Part of a small language model's weights.
Architecture: attention and MLP in parallel, capped logits.
Training: a variant of Muon for these matrices, 3079 steps.
MLP neurons of a small language model. Each row is named by its layer, matrix (up: input weights) and neuron, and shows model dimensions 16-143. Each number is 50 + 15 x the weight over its row's rms, rounded and kept within 0 to 99.
A block is one neuron, or neurons of one layer that tend to fire together. Before each block is what it responds to, as a language model described it from the Wikipedia text at the highest values.

Responds to: Second pieces after a capital first letter, like B-oth in "Both" and B-ir in "Birmingham", plus referring words such as he, it, which after clauses.
L3.up107:68 55 58 17 59 48 46 39 61 24 31 37 60 44 57 35 41 28 41 45 60 52 51 68 58 66 52 41 67 35 42 58 20 56 24 42 77 61 26 55 45 68 68 60 42 56 40 62 56 35 63 57 46 48 67 56 41 55 71 63 38 35 60 54 48 09 32 51 64 58 38 40 49 59 63 76 38 81 36 53 67 51 64 58 41 40 60 63 56 65 62 41 46 45 68 49 73 30 40 36 28 52 46 62 35 67 42 34 52 20 34 33 51 42 77 53 69 56 73 53 36 56 48 70 63 41 45 37

Responds to: Adverbs, negation and modal words right after is/was/were/could, often ending an adverb split into pieces, such as particularly, later, also, not, immediately.
L5.up263:47 88 43 55 46 50 57 57 62 71 45 40 63 52 43 31 66 15 62 22 42 75 68 59 57 60 41 29 59 51 73 56 38 58 72 31 42 45 71 46 28 55 27 41 52 64 31 50 36 57 46 28 39 28 56 73 38 68 45 39 55 35 74 37 78 71 56 83 52 51 54 52 40 79 80 57 43 25 83 54 45 41 37 63 44 44 48 56 45 40 22 51 65 61 62 52 58 67 42 49 49 49 51 44 38 29 59 45 68 55 55 58 48 48 35 49 42 22 39 58 39 51 49 53 32 54 84 37
L5.up320:32 56 57 64 32 52 41 60 23 65 58 35 41 57 25 14 30 33 37 48 53 58 56 55 84 71 32 39 86 76 70 76 57 47 47 33 62 54 57 58 60 49 66 47 57 50 32 54 30 34 66 25 22 30 36 35 43 38 39 55 44 55 53 30 62 34 49 46 50 47 71 38 54 66 56 58 57 49 36 62 52 39 47 43 53 18 80 64 60 32 45 29 70 21 70 58 71 46 33 52 67 53 47 36 63 54 49 79 43 59 48 54 32 73 50 74 45 50 76 66 40 32 44 56 30 47 29 60
L5.up367:63 64 60 39 56 64 64 66 71 37 67 51 62 35 45 50 33 28 22 49 11 69 41 33 79 43 51 54 53 76 64 48 63 45 52 52 58 57 57 35 50 51 24 66 14 85 52 31 17 57 41 59 60 27 24 49 51 68 70 53 77 55 39 37 44 44 31 49 52 59 65 50 74 21 45 22 28 61 25 70 52 55 53 66 37 51 48 76 66 57 40 19 78 66 42 59 60 74 57 53 43 33 51 70 59 45 26 65 55 58 55 53 16 44 44 48 36 52 29 49 32 54 74 51 45 71 43 29
L5.up511:31 57 17 50 28 64 45 74 48 54 45 35 41 62 56 69 60 52 21 54 63 42 16 36 51 29 72 24 19 64 65 47 63 32 57 53 42 39 69 45 68 46 55 55 66 59 43 57 45 42 73 42 26 41 28 53 60 54 53 39 78 60 44 57 39 48 44 48 47 50 51 44 47 45 49 70 32 70 40 61 81 48 44 42 55 36 57 60 56 60 39 51 53 23 39 50 58 58 46 50 74 41 37 38 44 56 67 60 42 58 43 36 29 31 43 52 60 27 26 62 37 51 61 31 25 38 75 46

Responds to: Adverbs and intensifiers after a copula or article, such as very, more, most, still, and -ly endings (particularly, inherently), plus stray year-ending digits.
L2.up213:72 42 27 54 33 44 37 25 64 51 28 41 76 59 29 42 58 39 52 47 44 70 30 71 27 34 51 78 63 60 47 53 66 46 62 57 42 74 46 56 41 60 12 37 60 32 37 70 77 33 46 47 40 61 24 52 56 62 51 26 38 42 33 77 57 98 52 61 50 52 71 43 34 51 63 44 45 45 46 56 41 35 55 30 78 53 56 48 93 58 55 49 33 38 91 36 55 34 29 63 38 51 33 64 50 55 41 58 30 46 53 11 59 45 41 49 44 41 43 52 33 61 25 77 38 36 46 63
L2.up241:58 62 45 32 29 73 59 49 55 45 78 58 49 55 65 48 56 77 79 35 44 41 61 66 50 34 62 67 41 69 50 72 42 62 62 58 45 49 24 39 83 48 48 37 35 62 20 50 75 38 73 64 39 47 56 74 71 55 58 37 27 42 48 59 53 54 32 74 15 63 42 51 27 55 87 38 44 64 55 43 40 66 47 32 63 20 10 44 63 80 40 59 45 59 49 55 60 33 35 62 57 52 55 57 56 44 40 47 50 61 51 38 84 46 58 43 41 41 52 81 27 51 41 49 35 30 38 19
L2.up347:45 36 29 56 54 65 33 46 44 73 34 57 46 38 51 50 46 50 73 41 65 44 67 63 50 58 78 59 48 68 43 38 81 59 50 30 35 51 35 56 61 61 57 72 43 64 22 37 53 35 49 34 67 45 59 67 73 50 31 32 49 45 55 31 46 42 58 50 57 67 53 46 54 80 45 48 47 45 53 64 49 79 30 62 40 26 31 72 40 38 40 44 74 42 33 59 78 61 39 19 51 45 75 51 58 29 46 51 44 56 75 54 57 38 26 35 49 61 23 57 28 28 41 44 40 34 56 57
L2.up658:51 56 17 53 63 60 47 51 51 65 63 40 59 41 38 71 61 70 45 37 51 51 36 94 40 47 48 56 62 57 17 27 41 49 99 82 59 71 55 39 29 29 39 50 41 49 32 20 75 70 44 65 58 48 41 54 70 34 35 57 40 43 51 60 57 64 52 35 52 38 25 74 36 53 40 34 33 49 56 66 39 29 40 41 60 40 45 54 65 39 49 49 67 54 43 56 57 52 72 45 43 66 53 49 45 45 48 49 41 79 65 40 99 48 70 48 22 33 63 75 06 74 55 48 68 40 37 39

Responds to: Opening word of a new sentence or paragraph, usually a preposition or adverbial (or its second piece after a split first letter), e.g. In, At, During, Originally.
L5.up116:56 48 51 56 37 49 65 49 61 63 39 47 42 54 39 60 52 45 52 37 52 49 46 36 08 48 59 59 25 50 25 73 42 52 84 33 43 65 38 53 65 57 52 43 24 46 41 60 84 38 56 67 42 84 67 41 18 46 43 53 52 58 27 44 61 83 32 72 47 55 41 56 49 59 54 73 44 50 19 61 43 22 66 20 28 45 42 37 29 50 57 41 42 41 53 52 46 59 50 35 58 52 67 65 69 82 29 29 40 47 59 53 65 51 24 49 27 40 54 53 71 55 39 37 46 52 43 67
L5.up352:59 36 86 30 60 70 65 27 54 51 34 65 66 29 73 56 15 57 69 60 60 46 69 26 51 41 64 56 62 39 41 27 39 20 40 68 56 49 44 65 48 49 55 25 63 50 57 55 76 59 47 55 45 55 33 40 51 51 31 47 48 26 73 51 44 53 59 34 44 71 32 41 55 51 37 50 59 61 33 50 38 21 80 68 45 62 59 60 69 41 61 14 36 50 67 49 33 55 17 57 59 58 72 45 40 76 53 37 43 59 46 52 88 40 35 53 52 36 55 49 48 71 48 56 60 38 61 62
L5.up523:52 55 82 43 66 17 62 52 33 45 36 63 40 64 40 57 47 72 42 63 58 50 57 65 41 44 44 54 62 46 44 23 37 70 45 28 69 68 57 48 80 58 63 57 43 43 48 49 77 53 47 60 30 75 75 40 46 68 55 41 28 30 55 56 69 52 42 66 66 37 35 64 13 70 57 46 45 57 41 42 55 25 58 54 30 29 29 37 46 60 62 55 35 42 48 58 33 87 22 55 15 70 41 66 35 63 56 48 64 76 45 35 58 61 22 43 45 22 41 46 35 48 52 62 44 46 46 18
L5.up592:42 62 53 49 89 48 51 62 57 46 45 86 34 47 59 34 55 64 49 52 89 27 78 47 32 46 40 50 71 27 43 44 53 50 49 37 16 55 54 49 49 62 42 65 76 40 53 27 70 43 23 70 48 63 71 51 31 60 87 49 42 25 42 40 48 50 64 48 68 28 47 48 39 78 84 80 53 61 50 45 69 31 41 40 20 57 49 38 33 70 42 53 49 31 62 50 52 66 43 33 58 40 53 56 48 76 49 34 50 47 40 52 49 55 38 31 39 17 72 47 28 58 47 62 54 55 48 39

Responds to: First word of a new sentence or paragraph, often split after its capital letter: Since, In, The, During, While, With, plus == section headers.
L2.up91:66 39 69 66 57 41 21 51 40 60 41 62 53 48 28 59 44 71 54 66 40 44 31 50 38 32 60 53 58 66 49 41 59 42 58 62 68 38 34 41 62 41 16 54 57 43 32 60 63 59 53 29 18 61 27 28 52 80 45 38 32 61 33 69 56 53 44 53 33 36 31 47 65 75 43 61 56 50 57 42 44 76 51 57 79 59 17 48 22 46 80 33 65 62 21 44 76 53 34 34 43 72 83 50 22 48 41 69 47 56 47 33 57 40 52 57 73 35 34 19 59 52 47 59 66 49 28 32
L2.up97:48 49 63 53 48 61 66 29 25 52 44 59 42 52 35 57 70 55 53 33 36 61 41 41 47 34 51 78 62 56 28 84 26 28 35 45 51 59 35 66 37 54 39 60 59 43 48 57 43 51 58 74 40 56 81 32 40 16 49 50 42 68 50 70 58 47 40 73 56 62 37 50 26 43 38 55 63 34 49 32 56 43 82 77 42 49 39 30 66 51 68 35 50 57 48 59 61 37 39 68 41 32 68 55 50 46 39 27 77 69 41 35 50 56 27 51 66 45 43 42 54 60 32 46 26 32 32 48
L2.up106:48 56 47 35 59 54 64 54 31 45 65 58 50 39 41 08 41 68 65 31 51 41 65 50 42 39 52 88 33 57 63 62 46 32 53 61 59 71 44 50 30 59 65 42 37 68 43 64 37 63 44 51 30 50 46 47 27 35 79 15 39 39 48 58 33 32 50 54 58 43 27 58 51 54 70 67 73 46 52 36 59 69 79 50 45 29 39 57 50 37 48 61 50 37 62 30 55 58 31 53 38 41 75 34 55 70 43 46 62 54 31 31 49 63 44 69 67 66 61 59 69 37 18 48 77 39 31 61
L2.up211:72 38 50 69 16 31 47 42 46 44 62 69 55 51 30 59 53 64 44 44 41 48 60 44 51 55 67 55 50 42 33 45 47 28 41 26 77 44 70 62 43 39 47 31 70 27 62 58 41 82 31 66 48 42 56 39 04 61 64 61 71 54 41 25 45 53 67 61 39 26 45 68 31 61 48 31 76 55 48 44 99 45 44 58 57 40 31 52 65 54 94 27 34 55 38 65 53 78 39 42 35 54 70 52 50 57 46 30 66 49 61 35 44 41 74 26 49 50 34 45 83 72 57 48 37 46 42 62

Responds to: Fires on focus adverbs like only, also, just after modals or "the" (can only, the only), and on word-internal pieces of names (Aal-to, M-ass-imo, Sheil-a).
L3.up625:51 43 76 64 49 56 24 37 61 48 84 52 83 32 16 46 64 42 58 68 43 65 47 65 46 46 56 43 35 52 39 64 99 73 25 27 56 37 65 50 51 52 59 28 49 43 26 39 68 47 67 45 46 96 66 25 54 54 20 48 34 68 40 60 55 70 55 38 68 34 57 41 38 66 70 41 50 42 48 22 42 37 36 20 75 43 32 45 49 37 63 36 70 45 50 80 34 56 26 59 41 49 46 39 38 34 56 58 51 27 63 76 63 73 37 38 51 68 31 56 44 39 40 50 22 33 29 34